config.yaml
head_dim: 32
init_std_up: 0.0334
optimizer: "muon"
beta1: 0.9
final_lr_fraction: 0.02
MLP neurons of a small language model. Each row is named by its layer, matrix (up: input weights; down: output weights) and neuron, and shows model dimensions 96-223. Each number is 128 + 32 x the weight over its row's rms, rounded and kept within 0 to 255.
After each neuron's rows, "fires on" lists the tokens most often at its 100 highest values on Wikipedia text that the model never trained on.

L6.up483 [235 116 116 127 139 100 148 117 138 176 165 108 106 113 145 133 141 130  84 124 105  99 102  67  96 166  94 123  31 141 177 128 136 166 104 128 100 153 142 165 123 150 100 197 169 137 157  74 113 179 130 151  88 132 107 112  95 124 119  93 123 134 116 118 131 125 152 155 159 116  80  97  77 102 179 132 161 109  85 140 162  82 159  82 110 146 140 174 118 131 103 141 124  87 104 147 161 145 103 123 166  67 144  83 126 184 134  76 169 143 148  88 118 156  97 107 136 178 122 154  99 183 163 157 130 122 105 134]
L6.down483 [ 70  87 178 158 127 146 177 130 161 152 105 161 105  80 129 107 141  78 113 126  82  82  85 181 164 106 136 119 141 138 114 136  66 196  94 146 120  89 102 182 152  68 181 153 117 135 112 157 140  83  94 185  90 114 168  58 143  88 135 121  95 165 115 141 143  93  88 182 130 156 169 130 159 132 148 139  90 107 126 100  94 178 107 107 164  78 119 116 136 109 116 142 154  91 134 168 131 171 180 149 165 189 157 168 140 119 137 120  58  86 129 133 164 136 175 197 147 116 136 144 108 134 113 103 125  93 122 147]
fires on: "s", "ess", "is", "k", "os", "ik"

L9.up43 [ 85 140  90 152 103 177 169  88 148 109 176 144 105 120 175 111 119  81 128 147 145  99  81 121  83 139 115 139  54 157 165 158 130 190 158 125 135 119 164  90 155 170 134 156 100 171 189 191 169 165 129 163 107  78 119 150 105 162 130 135  67 146  96 139 157  80  95 201 227 175  93 160 135  83 167 170 105 112 163 117  90 111 138 137 143 135 146 123  70  82  99 157  69  99  91 113 139 166 149 111 160 138 132  97 102 105 127 104 134 188 126 140 152  69 170  94 138 134 140 141 144 133 108 158 118 114 135 126]
L9.down43 [140 137 152 157 126 134 136 132 171 124 136 131  64  81 176 140 164 114  90 191 148 129 165 124 112  80 149 171  68 180  95 134  99 110 173 104 141 115 176 118 100 172 129 193 106 103 172 150 129 123 128 213  67 131 140 131 103 141 137 116  73 126  75 131 146 151  94 170 109 146 154 159 133  62 138 105 135 108 139 174 104 146 126 147  93 128 127  74  80  96  88 122  71 115 132 148  95 108 138 133 128 135 164 126  84 111 144 104 122 184 129 173 130  23 125 153 143 137  78  85 102 129 100  99 110 125 210 112]
fires on: "\n"

L6.up60 [122 128 118 116 113  98  96 162 132 189 222 144  59 128 156 192 150 104 149 101 201  84 168  92 172  58  74 108 114 166 154 102  97 152 125  74  98 115 120  76 180 188  86 145  91 100 147 153 141 133 104 171  90 130 102 156 150 148 109 145 154 112 185 109  92 186 101 148 108 153 165  99 123  99 130 104 144 126  90 140 140 105 134 148 142  99 132 165 145 146 108 108 108 150 145  98 179 172 116  82 155 127  85 164 153 118 150 157 145 102 147 155 103 114  61 156  74 105 145 139 130 119 151  99 132 145 107 146]
L6.down60 [113 124 113  69 122 187 111 119 154 146  96 163  78 113  92 113 104 156 121 169 133 141 119 148 130  99 173 133 150  89  83  87  41 159 168 188 154 140  96 130 164 194 123 118  50  90 154 162 117 210 110 136 190 128 112 150 141  89 100 108 127 157 163 115 165 170 164 111 138 122 170 120 161  66 131 154 117 129 142 188 127 159 144 110 108 166 124 175 118  97 138 133 157 120 131 137  61  95 127 159 122 121 114  89 141  94 164  78 142  94 152 159 153 168 144 139 103 161 124 113  77 129 155 138 120 140 163 123]
fires on: "\n", "."

L9.up307 [147 143  91 157 160  93 107 166 124 134 126 167 140 192 154 117 122 130 128 157 138 142 167  91 131  54 165 137 118 135 104 124 123 184 126 162 147  72  85 165  84  63 168 114 131 169 174  78 120 121 185 104  83 205 151  95  85  80  61 178  97 112  96 144 154 134  98 173 105 176 101 145 107 187 157  93 164 106  92 155 171 156 169 160 123  88 104 144 134 104 125  67 121  88  89 111 155 110 118  98 137 143 128 168 123  96 121 114 125 183  93  73  69 101 104 121 101  80 108 178  96 150 151 121 139 185  91 144]
L9.down307 [224  96 102 106 101 144 119 159 138  86 169 163 129 119 164  82  73  91  91 205 178  76 137 140  81 191 162  76 175 157 126 135 152 162 172  98 135 161 148 141  72 166 112 121 160 133 132 124 144 115 141 141 170 106 179 122 190 133 140 102  67 185 139 153 156  86 137  43 111  90 146 126 121  73 128 102 130 100 102 176  97 141 151 123 132 127 109 136 127 115 140 115 107 145  85  81 157 138 115 122 101 116 176  92 106 114  87  75  88 119 104 130 136 103 106 118 141 124 183 165  96 106  91 130 148 171 198 149]
fires on: "ag", "ic", "-", "ical", "6", "ud"

L5.up588 [158 128 145  81 103 164 152 103 154 103 110 167 169 108 134 141 109 152 132 192  70 106 152 125 162  96 173 121 135 151 162 129 119 127 136  92 111 233 163 133  85 172 106 152 146  79  95 209 125 106 148 142  93 130 129 124  88 145 135  95 143  85 111  72  85 118 152 140 136  72 116 157 135  90 115 144 181 188 116  70  85 169  88  55 158 145 148 115 113  95 137 131 110 136  94 114 141 108 132 198 101 158 185 186 116 159 104 189  94 123 124  73 120 103 103 123 123 165 159 148 142 145 110  49 125 173 141 102]
L5.down588 [112  89 147 132 138 142  99 109 151 180 143 132  98 162 109 135  95 110 108 107 141 128 127 135 150  43 164 153  43 167 105  99 118 135 148  95 113 205 131 151 129 154  79 104 128 100 129 121 139  95 115 106  76 157 118 119 170 149 110 122  65 119 156 165 128 129 154  71 140  89 179 123 135 149 121 111 169 109 127 166 131 103 161  51 182 148 128 140  86 142 160 115 193 166 124  86 104 131 132 107 133 136 133 162 100 132 144  64 154 157 199 131 171 100 133 109 141  96 111 121 171 101 117 158  94 114 153 107]
fires on: "c", "le", "ut", "re", "id"

L6.up325 [133 127 109 193 149 108 101 131 112 136 180 195 168 120  82 178 127 119  99  93  99 130 122 150 166 118 174 115 102 109 132 125 189 131 104 147  96 142 127 192 136  82  71 130 138 178 107 141 124 114 105 153 151  87 166 168 127 125 119 120  53  97 151  84 136 149 160 146 145 141 125  89 132 138  94  98 106  80 157 169  75 122 136  99 140 138 145 142  65  88 117 163  55 158 158 190 128 174 129 153 137  62 156 126 118 191 207 120 100  92 125   5 193 136 131 165  99 117 110 134 119 141 130 144 159 125 107 132]
L6.down325 [133  88 157 178 105 140  77 104  97  96 105 129 176  86  93 176 117 142 174 141 172 163 129 136 153 110 153 140 172 155 144 110  19 113 119 120  65 137  92 121  93 139 133  89  94 147 153  90 193 123 144  89  99 192 188 152  89 106 151 150  92 108  72 102 167 101 109 107 122 115 140 183 105 150 149 123 138 164 141 141 149 181 146 158 108  93 168 142 134  96 146 119 152  91 138 144 103 198 117 122  53 136 117  66 134 131 166 123 205 181  98  64 104 104 113 109  98 144 146 133 128 128 138 113  97 117 162 123]
fires on: "y", "e", "ory", "ce", "ri", "ely"

L13.up682 [112 120  99 102 120 132 156 131 121 187 181 151 104  85 158 133 132 145 139 134  66 131 152 143  75 127 154 105  76  95 109 166 155 182 108 139  71 155 115 137  66 173  80 194 173 154 161 148 111 123 182  98 146  82 101 104 135 145 143 216 108  84 140 180  85 110 116 137 147 140  88 134 164 162 112 105 141  53 132 148 112  83 121 101 143 121 172 146 176 154 113 115 122  48 105 137 148 172  90 158 168 178 130 102  83 129 135 173 115 118 108 153 177 173 100 107  88 105 135 160  81 197 175 148 161 185  82 194]
L13.down682 [ 65 136  74 123 115 151 142 117 109 145 115 113 174  98 170 210 121 105 104 131 102 167 136 155  63 217 133 131  39 140 167 136  99 183  79  90 135 130 116 164 111 159  95 110  87 130 116 132 140 115 174 142  85  99  50  94 130 101 115  94  72 148 104 108 151 107 103 145 139 159 139  84 120 139 146 119 135  87  98 169 145 129 147 117 162 141 157 126 117 102  93 151 130 152  87 115 134 116 144 160 141 174 132 137  99 109  86 100 126 119 140 122 135  94 167 169 181  68 158 126  71 165 122 144 145 164 110 168]
fires on: " S", " G", " F", "s", "is", "uc"

L12.up360 [ 67 106 113 104 153 137  93 133 108 139  89 171  67 194 157  95 151 167 147 108 122 122 125 109 164 170 109 129 155 114 133 116 122 165 126  79 197 158  68 155 106 123 132  57  83 122  54 120 117 115 113 123  88 161  86 136 121 117  51  48  99 151 100 110 127 151 122 136 137 120  71 169 121  56 157 110 172  95 115 203  87 144 105 157 103 189  81 197 136 136 126 173 108  85  76 189 120 121 171 159 166  86 169 111 148 105 121 137 219 154 119 100 116 137 125 156  89  80 143 162 119 114 140 133 121  79 196 117]
L12.down360 [ 94 158 134 173 160 138  85 113 107 138  85 106 128 129 129 143 164 145 158 147 140  95  88 124  73 138  84 151 122 122 242 124 105  94  72 143 102 186 142 189 143  91  87 174 127  84 131 164 164  80  68 137 111  98 147 110 115  91 217 142 157 151 137 140  80 145 140 123 127 135 181 137 135 115 177 118 145 129 160  91  83 154 166 101 118 205  77 111  86 106 146  73 135  71 168  97 192 117 101 101  91  69 103 125 109 157 126 126 183 132 153 162 128 108 114 174 125 152  64 112 126 145 182  84 129 118 154 161]
fires on: " j", " Bl", " p", " cl", "l", " Cl"

L6.up673 [194 138 151 106 167  83 129 111 140 178  58 179 114 145  86 136 152 134 156 159 132  77 149 116 122  88 103 145 158 111 152 191 147 119 114 106 135 121 118 163 162 151 137 106 154  82 154 167 123 134 122 168 171 108 160 187 141 110 130 105 111 134 129 138  86  80 132  78  59 139 143 147 174 128  97 120  89 170 140 100 119 166 132 179 146 153  78  51 152  33 109 129  91 115 177 159 136 141 161 126 136  78 126 118 167 145 128 148  70 100  96 127 147 141  76 190 123 142 119 125  85 134  76 134 106 142 154 168]
L6.down673 [169 129  93 164  65 122 159 130 111 111 126 137 141 123  51 117 172 218 111 134 163 117 187 106  78 147 149  86 122 129  74 127 128 112 203 123 104 184 122  49 167 114 147 120 104 120 132 145 126 101  89 106 153 121 128 107  85  95  97  82 164 109 133 165 172  93 161 181 124  90 113 104 126  96 114 134  88  85 137 128  88 164 103 142 117 204 133 126 123  89 159 148 148 153 155 116 146 110  95 135 131 118 153 126 134 149 116  98 183  99 119 126 141 145  72 174 142 136 149 109 157 107 147 109 115 193 137 131]
fires on: "\n", "oup", "|", "ab", " he"

L12.up143 [160 129 105 148 111  76 126 159 147 160  98 152  79 166 103 130 123  74 167 109 189 153  98  84 152 117 167 179 133 129 125 108 201 119 129 174 157 104 145 162 106 182 118 149  60 196 135  84 108 134  55 166 180 106 131 161 112  90 143 103 133 141  89 141 137 166 116  64 117 186 136  96 177 120 154  65 159 130 142  58 170 172 154 163 137 133 135 127 111  72 108 111 162  80 150  32 133 110 128 146  94 119  93 119 159 100 167 113 129 187 135  95 105  91  66 137 129  79 150 142 116 130 133 153 172 125 115  95]
L12.down143 [114  62  87 129 128 146  72 116 133 188 127 159 123 122 143 142 191 129  75 144 106 105 129  70 106 171 137 165 170 127 181 157 122 103  66 135 168 120  86 121  95 105  78 159 112 113 129  97 111 102 162  77 114  82 134 113  92 139 132 135  91 167 155 154 185 115  93 131 148 113 156 197 104 120 140  84 114 121 152  60 113 146 107  78 168 122  72 113 177 138  82 123 134 158 182 142 116 118 164 195  84 152 119 186 127 157  73 132 142 119 103  69 164  95 126 115  85 131  95 106  88 101  99 111 125 119 100  82]
fires on: "ed", "e", "g", "ar", "et", "it"

L5.up257 [112  94  89 164 128 166  93  74 147 193 163 181 164  71 122 115 158 142 136 150 158 129 106 161 105 150  79 151  95 140 106 103 142 164 158 132 115 173  95  81  97 124 147 130 130 193  97 166 179 180 113 169 102  93 179  81  96 148  95 143 184 124  61  76 116 105 146 113 146  80 176 136 125 136 104 130 141 144 153 107  63 154  91 167 136 183 154  96 170 120 151 190 156 197 111  72 149 160  43 124 174 166 121 188 114 127 162 114 130  70 162 119 147 118 143 142  83 164 109 104 105 108 118 116 121 141 144 140]
L5.down257 [ 98 113  94 132 120 138  61 149 134 154 152 160  74 165 119 126 180 111  73 135  86 128 139 157 181 139 176  89 136 106 146 145 141 143  73  77 134 173 151 216 134 129 120 134 133 157 110  54  65 145  91  83 141 145 153  82 172 119 111 184  48  97 189 174 101  71  69 137 149 123 134 122 153 164 137 100 151 149 126 107  85 133 240  96 139 117 110  94 125 121 132 104  93 172 165 106 133 102 147 103 139 117 146  88 135 128 117  80 148 134  93 175  90 115 105 113 125 134 108 161 156 113 118 110  92 142 133 154]
fires on: "y", "iv", "i", " =", "it", " and"

L9.up651 [165 153 111 148  81 195 189 140 195 169 133 157 110  97 128 127 143  90 135 108 164  42 100 152 138 141 111 103  95 156 204 126 108 171  91 108  87 132  82  95 131 136 168 212 119 116 177 148 146 127  73 171  92  64 112  92 129 118 119 102 105 127 183 144 135 157 164 110 126 132 147 111 170 114 134 137 145  34 112 151 119 127 127 157 112 112 124  95  93 125 182 106 156 160  35  86 111 127  90 153 135 136 130 126 173 120  97 107 119 132 128 135 156 154 130 118 145 136 110 144 176 106 186 126 113 138 155 146]
L9.down651 [172 127 122 128 164 176 116 127 110 133 120 136 125  92 120 168  79  91 114 158  63 125  83 128 152 131 153  99  99 197 116 108 142 136 134 177 128 135  99 159  50 113 101 141  94 119 138 147 142 103  73 141  84 125 128 141 131 159 134  95 109 127  66 127 102 109 146  85  89 138 198 182 131  96 147 198 122 129 132 107  92 105 141 147 125  78 129 132 147  88 125 165 118 163 148 122 142 105 172 182 169 114 118 141 167  80 144 150 154  86 112 170 124 120 113 103 179  79 136 176 148 105 140 109  77 126 182 137]
fires on: ",", " was", " c", " |"

L12.up105 [163  98 108 125 136 142  67 113 140 113 127 134 156 105  74 145 134 112 198 109 137 110 119 147 111 116 125  71 103  76 105 114 144 114 154 172 167 166 113 146 145  97 185 105 136 157  59 156 171 154 151 157 110 105 131 121 112 105 128 170 168 132 134 135 133 117  84 102  49 111 131 100 106 150 178 190 131 153 116 171 128 189 155 168  99  99  65 172 131 128 122  90  92 143  50  85 113 208 166  81 161 124 139 139 120  66 100 136  94  98 172 131 121  60 143 151 184 157 136 147 107 125 109 157 115  97 110 135]
L12.down105 [108 139 142 136 146  71 137 120 163  96 138 134 171  97 103 149 138 159 151 175 148 149 149 152  77 151 133 129  70 147 122 143 121 173 168 131 153 139 163 177 117 188 116  75 178 145 187 122 105 166 110 155 119 125 124 149 108 141 111 109 139 178 112 134  95 122  86 148 114 116 120 154 107 175  87 137 114 100 152  85 105 128  77 122 168 111 166 181 126 119 116 211 120 108 126 144 116 134  87 171 103  87 166 170  99  83 144 117 140 116  69  73  81  94 129 127  88 142 146  98 140  65 135 143  95 127  30 138]
fires on: "\n", " is", "a,"

L8.up728 [103 131 102 160 119 103 120 136 146  80  91 197  61 122 128 190 148 182 160 124 129 131 165 145 123 166 102 120 125 176 105 114 116 148 179 146 161  79  69 169 141 154 156  91  87 120  70 179  77 187 125  86 102  73  98 104 149 151 116  75  97 156 124 119 118 144 120 135 123  86 137  71  79  97  81 142 128 132 112 122  83 140 125 158 128 163 114 131 137 113 140 127 183 141  97 121 126 123 129 188 129 143 146 174 144 122 124  97 135  86 144 159 137 146 159 126 134 121 134 160  85 212 203 138 102 107 115 120]
L8.down728 [145 202 119 153 121  75 138 144  81 177 108 118 116 171 130 172 201 126  81 155 153 212 148 136  99 136  86 120 122  99 153 111 120  77 110 167 132  68  96 120 101  89 175 145 149 132 167 155 121  98 156 171 122  97 146 118 102  78  81 177  57 108 158 104 116 145  67  65 122 123 122 146 158 102 143  43 147 158 157 127 130 114  52  85 159  91 100 104  42 162 149  91 174 136 146  87 125 104 141 155  95 107 156  86 133 125 163 129  96 155 129 146 107 157 154 144 130 145 119  85 134 136 145  93 165 134 134 159]
fires on: " f", " j"

L6.up577 [110  87 121 151 174 122 139 172 121 121 126 150 192  78 130 165 127 132 113 136 127 102 106 122 144  73  78 129  91 128 157 142 112 122 126 101 109 156 142 124 154 138 135  89  95  87 146 116  97 122  78 147 144 101 141 123 152  94 201  63 144  96 109 130 106 135 129  25 154 100 104  94  94  62  93 170 116  31 128 136 119 111 135 175 152 128 143 212 122 127  79 174  60 141 145  94 142 110  83  83 111 145 112 134 116 159 132 144 176 114 176 155 136 134 113 101 127 114 144 178 211  94 119  96 168 181 148 153]
L6.down577 [147  75 146 111 131 119 122 131 140 124 114 147 125 116 133 123 150 118 116 133 156 110  29 143  97  90 138  99  93 129 151 149  97 199 166  90 170  91  87 160 108 128 123  99 150 151 127 111 111 138 148 102 133 167 125 165 171 139 140  92  96 118 139 127  77 112 161  64 105  67  63 196 108 132 122 172 129 110 143 134 100 143  75  98   7 111  91 102 102 135 119  99 128 134 107 193 154 155 125 128  85 154 100 161 152 146 133 149 220 184 151 161 148 104 126 143  82 123  91 126 116 135 113 106 133 148  78 126]
fires on: "-", "/", "'"

L11.up382 [149 142 130 153 141 162 159  93 104 179 133 151 218 125 137 183  65 149 131  74 118 118 142 102 164 138 207 127 140 161 138 123 158 127 137 115 106 143 142 130 154  91 104  92 119 157 132 148 157 139 116 137 132 113 123 122  83 103 142  93  91  39 124  69  91 150 131  75 125 133 123 159 159 143 125  82 178 139 165 103 115  89 114 112 144 126 198 101 153  86  95 138 108  95  86  81  49 141 164 160 146 147 184 172 114 157 106 148  88 100  77  38 154  62 132 157  85 113  54 197 146  89 106 108 145 108 121 134]
L11.down382 [131 109 169 106  75  93 149  89 189 108 113 139 104 178 123 127 142 141  97 179 127 130  94 149 152  97 132 170  70  95 182 137 142 145 103 104 117 175 146 155  45 140  93 120 113 108 123 127 123  84 154 142  74 106 185 160 104 103  81 108 123 116 131  86 136 106 103 114 169  93 122 132  96 100 124 164 115 122 100 146 123 108 130 137 108 127  92 134 158  66 197 207  50 144 160 149 188 129 102 121 118 127 154 127 148 143 154  68 134 158 145 135 164 143 149 184 135 177 129 157 168  58 126  72  77 117 102 141]
fires on: "ing", "le", "es", "id", "y", "ce"

L11.up430 [156 118 192 171 144  93 168 155 155 101 158 172 182 154  66 136 120 152 133 168 163  58 115 101 148 128 159 102 139 138 130 120 193 101  49  99 124 151  87 126 128  99 100 181 163 142 130 152 138 161 189 103 128  68 159 116 119  66 139 178 117 130 125 120 136 126 135 147  91 141 142 155 153 110  96  79 167  81  87 136 164 148 130 115 138 153 176 146 148 144 145  89 158  80 128 115 112 143  79 128 151 169 140 110 128 130 126 108 103 140 131  96  81 109 131 175 103 105 189 200 120 148 119  67 114 202 118 192]
L11.down430 [101 108  84  72 117 155 157 133  95 154  85 161 124 151 117 121  98 134 122 166 147 139 155  90 102 137  89 132 107 148 119 141 129 161  87 175 124 179 125 159 130 117 126  74 154 131 213  83 102 101 159 153 158 128 188  99 127 120 129 110 141 118  92 103 127  85 149 131  85 174 181 108 154 173 125 114 172 148 102 129 149  99 114 107 156 142  96 145 141  72 158 104  83 129 147 147 102  83 123 130 101  87  94 160 100 105 154 131 111 116 103 178  92 121 136 129 160 169 138 133 132 120 128 118 165 115 122 152]
fires on: "6", " 196", " 199", "ing", "ic", "iz"

L10.up577 [128 159 116 114 130 103 147 149 125 111 100  61 126  96 108 104 124 120 115  93 110 111 176 102 112 109 159 178 121 144 162  93 116  88 135  92 124 134 136 135 177 141 145  71 119 113 169 178 122  83 127 184 144  78 160 148 134  62  83 115 104 136  81 103 154 160 171  92 136 134 109 135  98 168 121 170  92 112 165 140  86 154 144 132 125 135 176 169  62  76  82 209  77 116 163 182  71  89 122 121  99 136 115 121 125 107 104 159 113 135 126  60 144 177  81 111  42  77 112 130 142 123 172 131 115 124 130 117]
L10.down577 [ 81  58 176 145 105 148 130 180 172  87 109  99 102 143 133 151 119 152 113 146 183 148  91 166 132  78 140 196  98 129 146 108 139 167 114 108 120 173 126  93 150 182 126 148 157 153 156 183 101 115  63  94 112 126 151 135 160 138 187 126 160 110 144 160  95 147 161 124  66 112  95 137  64  95  92 130 122 112 135 130 171 164 140  98 103 114 158 119 209 146 139  90 142 126 167 145 113 121 169 108  87 158 140 125 146 125 129 155 114 169 133 180 103  79  84 108 166  66 163 116 146 115  85 124 131 129 110 176]
fires on: " or", "y", "ly", "-", " A"

L8.up39 [137  84 141 126 119 153 125  94 139 118 165 146 118 104 160 151 124 141 200 120 183 108 142 182 108  93  97  84  97 173 122 138 116 194 121 135 142 149  97 128 174 209 149 131  80 143 163 120 145 159 107 140 109 114 144 111 123 172 186 133 105 125 119 182 147 115 102 151 125 127 127 117 121 121 102 162 120 107 138 143 105 131 110 158 120  63 107 170  52  90  75 128 127 162 135  70 106 199  98 144 117 152 125 159 154  80 100 103 110  92 182 119 188  94 164 179 109 137 147 139  95 185 177 136 151  86 119  95]
L8.down39 [129 138 102 142 154 132 169 110 143 132 125 159  99 104 169 139 114  99 123 176  80 116 105 133 110 172 110 181  94 148 111 116  81 249 181 101 114 171  86 124 120 140 105 129 108  98 123 124 141 145 149 157 130 190  62 145 149  76 145  72  80 141 119 111 132 125  91 152 120 168 114 175 165 118 175 171 124 107 180 116 141 163 176 146 114 154 146 125 127 110 156  70 124 110 130 126  81 162 159 123  85 122 169 132 146  76 156 111 152 113  76 104  68 107 145 124 159 105 128 116 105 140 101 126 129 209 168 129]
fires on: "\n", " |", " as"

L2.up220 [149  87 152  71 152 131 102 103 109 120 119 111 112  75 128 124 159 126  99 171 128 106 128 124 112 102 111 105 143  99 173 146 127 180 157 139 140 119  95  93 115 130 119 151 113  76 101 142 134  75 132  95 192 142 132  43 159 124 192 123 114 126  86 130 100 121 121 228  98  84  93 171 180 118 124  69 197  92 147 138 143 110 113 121 145 104  70 138  99 155 103 155 124 134 105 193 156 128 136 140 138 145 153 169  96  97 143 171 148 176 139 112  91 128 136  70 121 150 199 179 115 129 107 116 101  24 121 174]
L2.down220 [ 94  97 109  72 133 132 121 156 142 105 117 121 106 113 153 185 144 142 144 143 121 125 179 173 108 126 101 100 135 103 107 146 123  97 165 158 123  91 127 128 101 109  66 117  94 117 125 151 150  81 121 139 139 136  87 134 116 135 102 100 174 159 102 122  94 142 115 156  71 154 144 128 121 102 109  97 143  85  91  95 124 144 210 117 161 122  83 154  99  83 175  77 108 125  84 179 141 151 104  85 141 147 133 175 115 163  76 195 148  48 156 167  94 148 118  92 157 137 122 121 126 153 107 150 138 119 107 149]
fires on: " first", " only", " later"

L11.up218 [130 155  40 112  93 117 126 137 171 135  69 121 105  76 132  79 108 182 213 138 120 118 137 146 116 111 134 114 119 159 197  82 154 109 154 140 119 174 130 145  76 126 127 127 141  93 179 149 128 192 129 123 141 170 169 148 108  95 159 122 143 121 144 104 111 135 155 108 157  82 123 117 144 183 103  60  97  73 134 151  82 152 149 123 144 168 118 193 150 124 106 125 110 100 142 100 136 130 145 110 167 127 144 178  76 109 149  20 183 117 104 191 102  86  97  87  81 169 126 198 200 101 113 141 179 127 154 111]
L11.down218 [173 138  74 127 139 133 147 155  94 109 119 102  62 111 172 130 104 113 149 140 145  84 123 160 123 115 149 106 128 143 151 109  89 113 147 127 114 135 145 122 114  69 121 130  99 175 161 118 136 132 124 136 196 138 125  52 140 137 107 135  60 168 126 138 166 133  87 134 140  79 136  99 134 251 128 152 117  97 114 113 110 103 114 205 183 151 134 109 115 131 162 101 102 123 113  94 188 121 111  76 117 159  97 117 158 173 129 137  91 136 158 113 106 149  95  63  73 113 153 178 132  90 170 122 147 128 134 135]
fires on: " (", " le", "h", "ate", "per"

L2.up122 [ 67 127 114  33 142 149 133 137 140 139 129 143 127 134 155 106 146 113 163 151 150 116 142  93  92  69 119 138  97 141 196  93 120 208 191 169  80 137 155 155 137 108 110 155 129 132 162 102 133 123 143 164 139 160 113 164 119  80 173 159 138 154  85 176 174 188 103 169 149 107  90 149 139 154 101 132 154  80 112 108 118  61 136 105 110 107 149 157 119 141 163 120 107 134  59 125 130 126 164 133 175 109 196 161 117  91 140  82  97 127 110 149  65 141  80 117  99 109 104 177  97 120 102 128 124 106 169 158]
L2.down122 [100  88 108 130 134  98  63 130 153 115 135 197 136 125 102  65 101 108 148 155 155 187 148 150  86 131  86 184 106  92  68  88 131 166 123 170 122 131 133 139  71 181  94 103 147 144 135 128 106  94 101 176  80 139 105 118  81 188 109 195 109 147 121 132 152  89 131 128  66 144 152 191 149 146 103  64 181 119 105 147 133 164 104  87 139 160 124 186 130 115 158 154 192 160 117 165 125 195 154  67 101  54 129 128 150 139 146 126 126 174 124  94 130 140 115  98 162 178 112 124 148 142  89 184 138 131 138 168]
fires on: " cons", " part", " first", " an", " app", " also"

L9.up493 [ 87 106 124 191  85  93 126 116 125 170 129 191 148 108  79 131 133 150 142 102 133 122  98 163 149 133 127 133 109 159  62 155 128 102 129 141 156  77 163 160  97 156 127 167 126 168 153 133 169 176 103 154 124 127 164 130  98 113 115  94 126  62  29  76 137 154 164  90 106 207 169 137 127 119 156 156 134  98 169  69 165  54  54 181 107 148  96  86 171 113 126 146 127  60 125 148 156 148  85 141 102 130  66 129 123  83 205  76 124 148 126 131 140 132  81 125 165 182 139 214 101 103 139 108 178 160 146 150]
L9.down493 [190 111  82 184 112 156 144 128 176 180  60 100  52 166 151 125  53 135 125 115 104 142 154 134  85 107 126 120 179  91 148 113 132 153 150 111  87 121 161 195 145 144 125 102 183 151  97  93 129 114 175 126 136 107 164 135 122 109 126 160  99 151  99 143 207  74 104  94  99 117 127 113 118 142  73 102 131  44  75  65 111 109 168 121  87 100 156 127 129 153 149 126 192 116 126 181 182 100 148 131 113  84 142  94 124 143 126  81 170 146 199 159  94  85 100  97 112 197 141 165 111 135 139 120  85 140 111 131]
fires on: "y", "ed", "ated"

L6.up517 [128 104 110 117 137 114 105 125 173 162 108 135 131 139 157  70 139 160 202 110 147 141 121 151 116 167 121 180 105 104 154 176 173 100  83 132 188  55 142 156 113 127 122 154 109 131 102 194 115 133 149 139 115 127 139 131  99  93 137  90 151  81 109  67  90 178 143  96 167 139  93 176 149 106 177 151 123  95 209 132 112 115 126 123 139 165  92 118 100  95 128 153 137 129 132 135  95 129  96 124 116 116 141 135 143 132 130  94 123 137 203 167 155 134 137 161  92  85 147 107 112 102 106  90 131  98 153 116]
L6.down517 [142 151 105 118  91 151 142 130 147 152 106 169 104 161 120 130 102  73 138  81 160 165 170 178 151 158 160 118 144 158 122 113 154  95 144 137 122 158 187 149 158 141 129 101 139  67  53 127 141 149 181  45 103 132 156 128 134 164 115 133 108  86 116 110  70 132 118 108 152 134 129  99 136  84  93 141 134  77  78 151 124 143 143 127  78  80 147 135 113 133 136  79 151 183 187 148 134 131 110 150  71 133 126 128 143 135 151  77 126 126 114 175 141 195 163 100 149 132 162  57 142 143 157 144 129 198  71 140]
fires on: "le", "ch", "ed", "t", "ter"

L11.up429 [118 134  87 150 148 118  83 174 160  89 137 122 130 146  98  56 112 147 144 118  88 188 186 150 128  79 135 184 104  87  53 153 193 146 154 110 113  54 119  81 153 155 112 120 153 168 125 160 137 130 104 163 138 140  59 116  78  89 177 117 123  97  98 133 140 128 139 148 147 165 119  94 157 185 142 124 153 148  74 156 123 143  88 165 128 117 125 198  86  87 146 145 136 130 108 125 127  71  70 159 149  83 133 110 147  55 160  98 125 103 159 104 163 106 153 155 158 133 129 120 118 153 127 126 161 105 169 124]
L11.down429 [111  98 187 115 126 176 106 141 143 128 124  98 164 114 166 112 125 161 165 166 145 138  90 111 179 139 139 133 120 128 160 155  98  80 106  45 152  83 124 121 103 116 148  97 195 146 169 104  93 161 130 164 149 175 104 134 151 210 172 160  88  63 119 116 143 159 101 147  79 100 127 164 121 131 154 114 119  96 129 116 135 125 139  94  60 108 121 124  98 137  62 131 139 117 144 112 120 127 125 142  76 151 133 100 185 134 131 106 103 175 154 160 130 171 117  74  95 108 117 180 162 105 151 156 146 109 113  91]
fires on: "f", "im", " American", "g", "ren", "on"